config.toml
norm_place = "pre"
qk_norm = false
parallel_block = true
init_std_down = 0.0
lr = 0.0017
lr_mult_o = 3.0
MLP neurons of a small language model. Each row is named by its layer, matrix (down: output weights) and neuron, and shows model dimensions 0-127. Each number is 128 + 24 x the weight over its row's rms, rounded and kept within 0 to 255. A neuron's up and down rows have the sign that makes its largest values positive.
A block is one neuron, or neurons of one layer that tend to fire together. Before each block is what it responds to, as a language model described it from the Wikipedia text at the highest values.

Foreign name beginnings. Opening pieces of foreign personal and place names in lists and tables, especially J, Jan, V-ladimir (Jaworzyna, Jergović, Jan-Lennard), plus stray word pieces and "these".
L3.down170 [ 93 141 126 140 162 141 133 106 123 142 106 100 158  93  95 117 137 133 109 104 125 143 179 110 134 184 168 150 164 120 166 139 121 117  75 105 149 135 112 175 111 114 132  91  74  95 140 140 122 103 109 112 135 131 113 167 189 123  99 139 118 132 138 119 141 104  91 109 117 118  94 143 140 103 132 103 116 132 127 127 129  92 179  96 132 103 181 144 143 145  84 105 125 152 136 167 163 176 137  84 114  94 101 125 178 116 128 119 137 146 138 172 128 101 122 159 103 165 128  82 106 133 117 113 144 164 110 153]
L3.down231 [134  83 144 127 123 122 130 101 125 121  97  95 128 118 130 150 160 108 119  94 110 160 129 155 137  96 141 120 119 116 140  56 134 130 125  97 154 110 141 118 116  97 162 127 111 136 144 168 120 126 106 103 135 128 128 109 166 135 154 174 162 118 137 131 134 125 117 117 135 124 176  62 106 102  87 146 115 109 105 122 138 152 107 149 141 164 151 107 140 101 159 150  81 150 123 147 125 128 142 114 156 142 147 152 116 120 113  94 139 126 107 161 141 195 135 115 117 153 115 110 107 120 140 122 124 148 136 101]
L3.down250 [115 134 137 138 142 143 140 134 149 118 108 129 122 166 106 119 165 123 131 132 140  69 125 143 139 138 175  92 160 155 122 118 100 137 143 108 138 147 165 156 155 145 137 113 131 138 118 148 142 115 127 129 171 107 155  88 146 138 109 125 150 126 123 115 143 156 137 133 143 132 118 133 127 137 113 137 117 175 139 144  85 101 158  91 172 152 125 132 124  91 124 118 100 118 149 160 132 158 108 124 123  96 122 117 145  89 107 136 110 131 142 170 106 142 119 134 128 121 132  74 162 135  99 157 149  92 158 156]
L3.down513 [123 123 150 127 131  99  73  96 145  78 152 103  99 111 153  98 132 145 120 166  80 186 109 144 134 132 163 110 182 141  96 147 112 156 136 139 140 130 135 143 139 129 127  92 118 106 174  95 144 100 131 141 146 146 157 133 130 143 120 137 156 121 141 163 123 137 138 170 148 111 114 137  94 116 101 140 138 112  96 145 130 121 161 117 151 151 130 122 112  95 140  87 141 127 108 123  95 136 115 137 126 140  84 132 139 142 131 107 123 137 101 139 138 149 168 179 109 131 109  54 115 151 134 102 105 148 141 110]

Year-ending digit chunks. Final digit chunk of a year after its split-off leading 1 or 2, as in 1946, 1985 and 2006, often after in; weaker on closing brackets and quotes.
L3.down150 [103 101 135 175 106 123  96 107 137 126 140 139 130 124 121 128 144 167 143 143 139 132 138 145  97 153 106 135 124 136 144 159 136 119  75 127 146 177 128 152 106 148 107  83 144 150  98 132 119 148 113 149 152 149 108 143 147 126 141 110 179 135 149 128 127 106 163 157 171  47 129 150 127 145  95 178 140  72  90 117 137 119 106  86 143 125 130  91 116 153 126 134 152  97 142 141 166 114 143 108  80 142 125  95 150 162 122 127  69 104 139 111 154 116 154 166 125 110 156 135 122  99 116 114 114  97 124 176]
L3.down178 [119  86 145 113 137 153 142 148 106 142 107 109 132 116 141 123 147 104 128 158 176 159 144 110 110 126 118 109  97 139 141 150 175 130  82 116 110 128 147  94 154 149 144 144 115 127 116 183  82 131 104 145 110 131 137 131 113 131 143 113 172 131 155 103 145 144 131 108 120 107 133  70 159 143 118 134 110  82  98 145 121 142 123 137 136 157 170 117 140 129 173 122 130 123 147 123 165 119 126 166 146 145 137 128 130 122 134 125 157 187  82 114 103 129 130 103 156 104 122 102 101 166 122 143 137 163 124  55]
L3.down304 [125 149 121 120 102  98 125 109 146  99 105 123 122 128 149 136  83 165 150  90 145 140 145 138  98 106 124 157 125 102  98 144 152 142 147 148 130 126 134 177 139 102 123 104  82 161 159 137 123 112 146 137 163 160 140 168  95 132 131 146  95 141 137 127 132  92 106 122 135 144 123 101 162 117 131 117 138 123 138  97 154  97 119 123 146  99  87  90 124 153 119 123 139 101 158 149 120 124 137  96 181 120 112 110 111 147 104 118 132 129 144 132 130  81 139 154 134 174 181 114 138 119 126 180 101  96  63 171]
L3.down570 [140 165 195 140 127 156  82 150 118 150 114 140 135  94 186 103 142 119 139 159 128 110 107 154 128  97 123 122 119 134 139 106 138 133 114 151 144  92 132 119 120 127 126 138 124 149 140 160 123 161 120 169  89  77 122 138 127 100 143 113 120 138 109 120 146  84 149 138 116 119 126 121 113 130 154 157 120 109 149  95 134  82  97 112 137 146 145 115 128 117  94 141 142 105 127 152 106 149 122 136 161 133  90 112 113 157 138 159 174 127 133 132  98 155 149 138  95 133 116 187 136 131 121  90 123 120 108 158]

Place names and years. Place names (state, country, city) completing a location phrase, often after a comma or "in", such as Sarasota, Florida or in Australia; also year digits after 1/2.
L9.down6 [120 120 139 157 130 131  75 102 122 141 130 144 151 138 136 140  99 107 147 113 110 137 136 118 115  96 157 113 146 128 112  91 143 121 110  92 115 163 162 132 155 183 139  82  98 113 115 118 125  93 146  73 112 138 139 161 117 162 167 128 148  79 119 104 144 133 162 103  96  84 157 115 138 164 104 154 155  87 125 163 160 120 121 128 142 121 106 131 127 165 124 160 105 127  92 117 139 160 101 126 118 127 125 129 142  93  88  78 154 142 116 159 136  80 107 143 142 118 120 155 134 124  96 140 112 144 104 113]
L9.down49 [134 144 146 108 140 127 129 134 140 120  83 165  83 142 117 117 101 151 106 113 132  89 123  87 118 109 127 181 111 120 118 123 138 152  83 124 156  91 152 111 124 124 109  97 117  86 155 139 177 147 114 135 115 132 109 102 123 125 121 112 110 130 174 113 121 143 119 101 150 135 125 151 131 165 132 116 159 119 127 135 147  88 126 118 136 147 156 103 125 146  82 156 110  75  97 131  84 156 112 155 100 151 145 121 150 131 117 106 116 163 132 100 123 125 127 114 166 164 160 129 142 113 151  89 134 153 126 120]
L9.down156 [ 99 142 108 148 112 128 123 131 151 122 102 139  84 171 105 108 135 174 137 170 138 125 123 122  79 138 113 179 190 118 147 117  88 156 119 176 165 102 113 137 116 115 145 135 102 114 164 152 134 133 146 139 105 147  94 126  78 125 128 113 114 145 100 150 124 122 102 107 142 120 122 171 120 115 106 125 109 138 106 137 148 103  98 104 105 139 160 133  89 113 122 133 115  89 140 149  86 140 141 175 175  49 114 140 147 138 168 155 124 109 140 145 107 129  81 128 145 130 127 163 152 109 127 101 162 127 109 126]
L9.down234 [106 119 128 116  96  97 164  98 143 147 130 104 129 148 159 119 157 118  99 114 113 138 164 143 141 111 114  91 113 119 140 123 135 113 110 133 153  98 120 139 135 138 176 139 149 120 136 164 129 139 117 119 123 133 153 149 106  75 117 145 115 154  98 135 131 129 160  95 157  49 112 142 169 173 154 128 152 123 101 143 168 119 114 111 108 144 132 152 110 111 129 119 116  92 127 116 110 135  73 142 155 153 154 136  89 101  90 120 160 165 151 134 134 148 145  65 119 128 127 167 152 118 179 106 117 137 146 139]

Plural noun endings. Plural nouns or plural suffix pieces closing a noun, often naming groups of people, such as officers, people, students, nations, electrons.
L4.down459 [118 171 154 143 152 152 151 154 159 135 123  87 124 141  71 136 134 133 126 152 140 109 132 112  78 134  98  98 103 133 139 102 159 121 138 141 128 130 125 123 139  84 149  85 116 144 123 118 164  97 116 114 104 146 145 159 116 156 115 143 120 120 131 110 138 166 160 161 165  95 106 135 133  99 103 114 112 135 124 126 150 116 159 109 134 123 134 145 116 167  97 149 159 138 123  93 165 110 153 130 117  92 153  94 132 125 117 144 155 106 101  97 136 162 144 128 149 152 153  72 152  81 127 115 119  97 151 137]

Verb inflection suffixes. Inflectional endings that complete a split verb stem, mostly participial -ing, also -ed and -s, as in show|ing, claim|ing, present|ed; occasionally object pronouns (him, them) right after a verb.
L9.down93 [103 132 154 165 113 137 120 163 136 118 114 133 115 105 123 152  99 119 132  75 115 137 171 110 117  83 138  81 110 120 156 131 125 137 141 112 147 150 141 125 105  57 122  92 139 121 170 169 125 155 128 159 143 149 124 101 120 203 118 161 110 104 113 133 159 110 102 131 133 149 151 140 162 117  85 119 142  87  57 150 133 108  87 148 129  97 159 185 144 106 146 101 142 145 134 162  85 143 124 138 134 105 155 108 185 142 149 139 136  98 156 115 130 116 127  98 107 174  91  86 136 131 131 114  90 137 100 114]
L9.down399 [133 139 180 176 130 135  96 141 152 136  75 111  87 113 127 189 147  57 142 140 157 135 200 155 158 116 143 138 165 158 112 136 139 107 123  97 157 118 114 105 156 132 149 170 118 133 156 147 129 147 104 110  93 115 130 129  84 146 176  98 153 135  86 119 118 124 176 138 110 167 116 146 114 149 128 138 123 109  85  84 143 129 153 125 101 126 128 147 122 111 112 125 107 152 135 136 139 153 127  94 115 117 112 114 128 134 130  99 170 186 145  94 184 125  93 120 103 127 161 135 146  92 132 132 119 150 159  81]
L9.down403 [122 118 134 143 119 115  62 118 126  97 109 140 123 159 115 129 142 199 150 160  92 159 126 148 103 120 159 138 132 111 135 107 153 114  91 135 110 106 110 153  74 145 162 129 135 161 155 121 112 158 125 134 154 100  74 105 167 110 153 133 131 129 123 113  97 146 123 125 145 131 133  87 162 111 173 113 127 172 148 149 173 159 151 148 105 127 145 147  74 107 147 111  91 135 130 128 113 138 114 129 120 121 101 178 131 116 127  92 132 142 137 107 140 134 106  77 125 112 117 125 134 133  84 109 160 114  96 120]
L9.down431 [126 138 142 138 145  90 116 137 105 185 170 164 147 117 167 150 148 101 128 117  97 105 112 138 116 110  90 106 112 105 102 138 118 136 130 145 179 112 117 180 145 173 118 114 128 142  98 148 135 114 141 146 140 119 119 108 118 176 128 140 145 131 119 146 148 124 138  92 157 106 105 136 130 115 133 152 130 118 133 147 129 112 116 168 101 128 138 127 126 157  93 126 116 170 150 163 131 116 111 119 159 177 143  99  86 143 148 121 153 132 142 153 115 135 133 136 123 154 103  85 162 158 118 144 115 114 103 124]

US states and place names. Start of proper names, mostly US states, and of dollar amounts in sports, military and geography text, e.g. Minnesota, Texas, $.
L4.down354 [142 106 103 121 125 107 133  61 172 126 124 112 168 142 121 101  87  97 130 144 126 153 122 133 139 133 109 123 152 115 131 201  99 115 130 117 113  90 132  90  85 124 104 107  99 109 144 133 117 141 135 124 180 104  79 141 116 128 134 123 123 114 144 145 100 153 126 114 154 121 122 143  99  94 127 105 121 107 167 163 148 103 151 153 156 137 109 122 121 106 151 112  99  72 104 107 151 131 126 144  81 138 158 128 141 119 158 117 134 171 121  89  97  97 138 136 119  85 122 133 144 126 155 114 171 113 125 107]

Wiki tables, headings, foreign names. Header cells and field names in Wikipedia tables, headings and infoboxes (Location, Name, Player), plus first pieces of foreign names (Uberlândia, Braga).
L4.down311 [120 104 124 125 162 107 133 117 117 184 100  80 121 127 123 117 129 105 134 124 120 135 122  93 215 114 142  86 131 109  95 124  96 119 124  36 121 136 150 131 114 153 155 147 154 119 122 167 122 148 113 137 109 144 125 130 114 141 122 139 148 125  90 161 140 118 115 123 142  72  77 106 106 104 118 142 184 113 138 135 131 110 162 145  91 110 151 159 120  91 118 105 166 132 113 103 108 122 142 151 143  93 169  97 135  70 114 133 141 146 153 111 125 147 129 106 126 145 117 123 150 139 102 163 125 163 117 108]

Upcoming number or modifier. Spaces and number pieces right before a number or descriptor fills a noun slot, e.g. his 1956 report, prisoner number 121, the 20th century.
L4.down414 [104 140 135 114  87 144 126 141 147 116 152 125 120 129 127 101 138 196 146 146 149 106 145 121 122 104 143 159 133 161 117 136 115 135 161 122 163 112 145 111 142  96 142 101 122 127 126  95 115 126 132 116 122 130 137 164 107 155 138  61 168 183 127 115 152 122 133 135 128 145 131 109 144 140 110 150  86 140 142 111 161  95 167 121 161 111  70  83 149 124 125 132 126  86 153 122 104 131 142 135 133 149 155 165 189 111 119 143 118 137 101 137 169 129 145 121  79 132 109 130 143 114 108 150 164 141 131 135]

Mid-word subword fragments. Short inner word pieces of words split into several tokens, where more of the word follows, e.g. sim-ul-ations, gen-om-es, encomp-ass-es.
L9.down76 [160 145  92 164 117 110 112 143 117 126 145 163 134 171 138 101 131 112 114 101 108 128 126  80 107 134 174 169 116 139 136 139  91 112 155 135 111 132 110 111 146 100 108 158 128  68 132  84 151 140 115 111 117  93 141 145 157 100 176 148 103 130 130 147 173 110 145 150 109 100 115 112 108 139  98 126 144 134 140 112 134 130 112 107 103 112  87 152 139 117  70  89 117 153 170 165 125 111 102 132 145 133 130 121 110 149 139 161 114 151 110 117 123 115  79 113 132 124 101 161 139 115  82  93 182 138 134 120]
L9.down240 [160 117 155 121 141 168 176 148 107 104 118 114  58 121 115 144 102 128 114 131 102 157 155 133 135  91  70 120 103 140 124 115 124 147  84 170 155  77  75 177 182  82 175 111 109 131 123 140 101 121 145 127  79  64 143 150 112 139 134 113 144 172 126  79 110 126 135 124 117 125 109  95 182 190 156 137 122 133 147 158 125 114 155 122 136 120 147 144 153 119  94 129 146 140 111 104 199 129 128 147 135 120 135 138 126 115 126 107 150 101 158 106 168 135 127 157 107 143 135 145 155 118 134 113 146 106 126 134]
L9.down269 [106 147 112 125 126 152 124 156 113 135 181  82 103 145 107 124  90 145 124 130 121 130 141  95 121 118 102 118 130 116 124 123  87 133 163 114  87 150 134 122 117 150 124 146 129  88 134 161 164 142 119 125 107 148 164 119 157 132 196 131 166 105 124  95 132 112 116 117 134 137 169 145 121 136 132 100 161 132 146 109 132 136 121 137 167 128 140 105 146 108  64 158 127 126 124 129 105 132 149 164 135 168 186 126 105 133 195 143 163 128 156 121 119  79 112 119 161 122 132  95 110 130 129 139 149 110  99 105]
L9.down382 [134  71 135 166 141  83  86 100 175 104 116 105 132 117 122 133 144 163  98 160 137 121 119 140 126 125 139 135 140 132 149 172 154 133 111 107 131 137 142 135 136 114 173 126 122 122 181 115 149 136 168 104 100 137  78 131 150 124  96 120 122 134 122 114 156 140 115 136 130 114 134 132  92 114 114 137 130 102 128 110 180 160 150 114  95 124 153 113  78 108 130 107  97  98 104 154  57 139  93 102  92 167 121 141 102 123 136 128 124 131 144 174 140 141 123 169  99 173 141 143 139 116 125 122  79 125 161 162]

Quantity number tokens. Digits and number words giving amounts, especially money after $ or £ and counts after over or less than, such as $350,000, £400, "over 200".
L9.down13 [118 153 130 102 131 161 102 148 112 167 127 139  96 140 127 135 136 127 146 162 101 137 171 101 112 127 155  99 133 129 109 121 126 153 105 119 125  98 122 156 161 130 139 114 125 147 135 125 112 141 147 122 151 122 100  96  72 120 133 162  90 127 102  83 119 140 118 130 140 184 122 126  93 119  91 117 125 159 124 135 129 128 142 104 117 149 128 115 150  98 110 130 168 118 136 114 138 144 120 136 136 103 110 138 162 111 110 141 107 133 130 142 117  86  76  85 119 118 120 154 150 125 143  94 159 169 136 102]
L9.down57 [156 167 145 168 140 140 153 120 142 143 144 185 115  97 125 159 131 168 104 127 124 120 133 124 131  85 133 115  69 107 125 148 128 134 127 148 116 136 124 119 149 121 113 117 144 104 114 154 121 114 151  99 198  98 155  90 132 142 155  92 114 135 117 123 136 130 122 101 143 120 124 124  82 115 143 131 106 140 118 103 127  76 172 141 140 105 130 123 145 122 170 120 165 105 149 139 101 112 129 109 136 121 104 130 141 130 117 142 186 153 143 109 113 104  91 147 162 119  74 109 162 125 132 123 148 142 157 125]
L9.down250 [120 120 178 151 119 129 110 125 163 109 157 146 135 166 159 121 100 106 147 110 130 119 135  81 120 118 110 122 156 117 157 126 109 121 156 120 133 124  82 123  99 131 149 153 131 175 125 122 113 129 137 120 150 116 111 132 118 142 163  91  90 166 144 118 172 139 183 164 135 109 133 129 120 163 109 125 108 108 141 133 139 114 104 153 110 108  98  93 153 133 112 113 153 133 140 153 178 148 189 140 148  70 142 115 103 103 148 124 125 141 127 103 178 164 120 151 119 105  79 102 128 135 160 104 140 120 112 138]
L9.down405 [ 97 143 112  79 140 114  98 140 105 109 148 109 153 181 100 130 165 133  98 130 149 176 142 117 153 112 145 118 122 117 127  80 111 154 113 122 139 125 147 119 152 100 149 172 166 122 156  76 147 128 134  95 147 141 134 116 117 111 137 145 142 185 112 129 141 135 122 153  89 140 104 134 124 128 149 136 136 122 121 123 155 173 153  83 100 126 126 124 141 140 112 119 117 131  86  97 150 148  89 138 103  82 110 139  85 139  92  81 130 144 117 132 153 137 109 123 125 106 157 155 167 149 177 133  99 158 133 111]

Place names, mostly US states. Names of US states and big cities, often after a comma or in, such as Flint, Michigan and in Berlin; weaker hits on unique, re-elected, find.
L3.down258 [115  83 126 153 177 117 104 136 177 120  93 126 147 116  73 126  70 127 110  99 120 115 128 104 138 129 157 117 149 126  85 148 136 137 117 103 111 123 178 111 109  94 127 149 163 146 114 101 121 142 122 138 123 129 128 143 153 166 127 119  92  87 116 117 104 128 146  99 109 163 131 157 110 142  71 119  89 121 131 109 127 125 131 130 162 149 107 101  94  75 164 104 155 106 134 161 121 130 132 112 128 137 172 121 167 104 150 153 111  61 121 146 183 144 144  90 109  73 123 117 146 119 129 120 176 145 138 127]
L3.down278 [164 122 164 128 104 130 158 138 154 162 122 130 106 133 114 164  75 120 116 134 113 116 110 160 101 130  99 142  95 115 121 154  99 127 135 136 130 126 122 146  85 153  98 141 119 130 168 131 155 155 129 160 101 152 127 111 108 150  98 125 158  79 163 142 130  89 131 121 102 120 134 126 121 147 159  88 137 160 203  96 119 135 145 149 152 152 140 124 141 137 162  52 142 100 126 162 114  79 113 143 176 138  85 149 129 124 135 130 163 114 123 146 116 166 151 115 150 134 148 171 122 128 130 171 111 158 123 104]
L3.down507 [ 95 149 110 148 110 157 135 111 169 139 147 134 135 112 149 134  70 105 133 146 124 166  78 114 118 164 129 105 179 141 105 150 134  94 126 145 119 117 148 127 106 117 153 127 113 123 146 143  94 137 150 162 104 143 109 167 101 117 121 124 117 123 159 146 123 154  97 134 136 144 151 144 137 102 182 115 153 102 153 107 116 118 140 121 123 129  93 126 140 140 148 136 132 138 126 121 108 132 141  73  90 142 141 123 116 130 147 172 160 120 118 110 107 128 137 148 124 110 118 171 124 134 140 118 128 114 154 101]
L3.down520 [109 133 110 126 153 106 129 139 110 111  57 127  80 150 133 126 149 115  94 114 170 137 178 111  89 168 124 109 115 133 147 115 116 105 129 118 140  96 138 107 164 147  83 111 134 150 150 121 131 112 159 137 130 132 126 107 107 138 137 113 120 140  69 134 101  78 127 122 142 141 141 126 118 145 108 144 111 147 114 101 133  88 103 138 177 122 158 134 123  78 132 116 138 164 112 127 111 149 169 144 154 156 106 102 104 113 143 129 160  91  81 140  96  99 138 149 149 143 106 202  98 140 151 131 119 144 113 132]

Scientific word pieces. Mid-word pieces and plural endings in taxonomic, biochemical or technical lists (oxidoreduct-ases, ins-ects, F-er-dinandi), plus passive "described" (is described as).
L3.down42 [114  64 111 112 122 139  71 121 116 144  99 188  93 146 113  83 132  90 117 125 128  99 153 145 129 118 128  81 139 159 133 110 136  95 146 131  98 142 137 100 140 116 138  98 111 100 108 145 165 146 138 124 114 111 112 106 130 122  91 143 123 134 128 115 119 126  80 112 115 107 101 114 135 157 117 132 194  95 136  98 125  97 122 167 123 135 150  95 132 118 149  90 116 123 148 149 114 119 133 137 111 124 143 135 139 130 169 121 100 119 121  79 120 122 124 129 172 116 167 157 130 137 128 131 125 171  87 139]
L3.down115 [102 123 127 101  84 134 111 121 170 192 154 103 112 149 147 133 153 148 141 123 108 140 156 175  68 117 104 151 145 148 113  84  92 130 115 147  80 137 108  97 122 123 103  49 115 131 123  98 152 113  78 143  97 125 100 128 136 100 125 111 139 117 159 122 127 106 112 119 105  90 134 126 105 141 128 136 133 149  90  74 108 134  97 103 142 195 149 144 104 126 161 126 139 140 123 124 141 137  97 117 156 104 117 109 130 125 112 111 102 156 155 144 148 137 143 115 138 125 132 182  85 115 144 146 109 156 155 164]
L3.down405 [152 149 110 116 153 160  94  93 157 131 144 140 129 145 147  82 138 111 123 132 111  61 107 151 113 157 128 151 142 154 134 143 148 147 133 149 147 147 102 129 129 142 106  62 136 144 155 112 119 125 114 131  93 116  88 154 149 109 115 146 147 112 151 133 124 118 108 124 105 159  91 152 159 145 141 115 146  95  79 104 166 162 140 130  79 118 128  76 151 118 105 124 186 159 183 154 120 120 116 104 151 129 111 129 169 119 122 125 112 148 142 159 108 108 107 111 140 127 108 133  96  87 142 142 117 156 136 196]
L3.down481 [123 147 124 137 111 155 134  93 170 126  97 211 148 140 122 174 156 111 104 139 117 128 142 127 153 111 121 130 107 122  64  95 128 159  83 129 155 120 125  95 115 121  64  91 131 121 138  74 133 113 146 129 134 127 121 102 127 106 126 148  95  90 148 123 131 131 133 149 139 122 124 133 135 150 123 174 148 110 145 115 156 135 127  97 161 101 114 117  99 137 164 162 115 161 125 172 109 134 150 154 154 111 140 100 117  81 122 141 159 169 143 104 143 170 147 119 153 138 101  97 177 137 136 106 151 176 162  98]

Word piece after S/K. The second word piece of a word split after a lone initial S, s or K, as in S-ir Arthur, s-at-isfactory, K-rist-elig.
L9.down107 [111 124  70 168 167 113 114 135 127 117  99 188 109 114 168 139 109 162 139 127 127  94 150 128 122 132 133 111 135 127 135 148 160 103 111 138 154 132 159 139 120 142 128  99 109  93 179 116 169 144 111 171 154 118 156 121 117  76  85 169 134 167 126 150 125 116 104  96 119 135 117 133 133 143 134 135  99  98  76 128  95 174 114 102 131 123 103 165 124 168 125 188 123 111 123 121 117 152 125 149 137 166 107 151 116 152 103 140 173 114 151 147  93 121 117 140 163 159 109  85 132 112 120 104 127 153 120  96]
L9.down303 [ 99 142 154  94 131 127 157 124 147  97 109 121 157 115 141  49 130 101 123  87 184 100 116 129 136  69 122 152 139 152 113 102 139 138 112 154 154 101 119 124 102 187 112  97 139 147 114 130 114 144 136 138 113  76  97 131 144 105  96 125 131 150 142 142 143 141 159 105 112 133 127  98 119 113 144  71 170 121 147 157 104 152 130 124 122 108 154 146 126 112 130 129 129 141 148 139 154 134 142  99 144  93 130  79 153 142 109 111 105 166 137 139 111 101  89 121 114 168  95 166 115  93 126 154 146 137  98 150]
L9.down436 [ 96 137 147 127 111 156 152 119 153 116 104  95 139 150 155 125 165 119 158 116 155 100 111 131 145 136 111  68 172 110 125 110 124 117 104 161 146 110  93 165 144 127 133 113 137 116 138 137 125 111 156 150 104 173 158 111  65 104 131  90 129 111 144 138 107 144 103 118 122 160 134 146 135  98 101 115 157 130 149 105 106 148 129 168 125 162 143 143 161 130 131 161 111  98  91  87 169 128 127 147 159 120 118 135 108 119 123 155 148 143 134 124  85  98 151 132 143 150 138 141 122 106 110 113  68 142 126 134]
L9.down570 [145 178 149 132 132 113 163 101 132 152 164  96 115 131 138 143 132 129 156 131 109 116 134 131 116 123 128 150 120 134 127 136 117 154 152 124 178 118 113  91 159 126 146 156 150 120  85  93 143 105  80 102 141 142 145 132 110 139 122 121 130 153 155 110 100 117  91 163  88 102 158 113  90 132 110 134 166 164 133 119 130 100  91  96 157 125 143 127 168 139 169 113  37  88 167 144 134 160 150 100 152 121 104 167 111 126 110 172 122 114 157 122 164 109  89 110 128 129 105 172 130 149 109 118 128 133 169 144]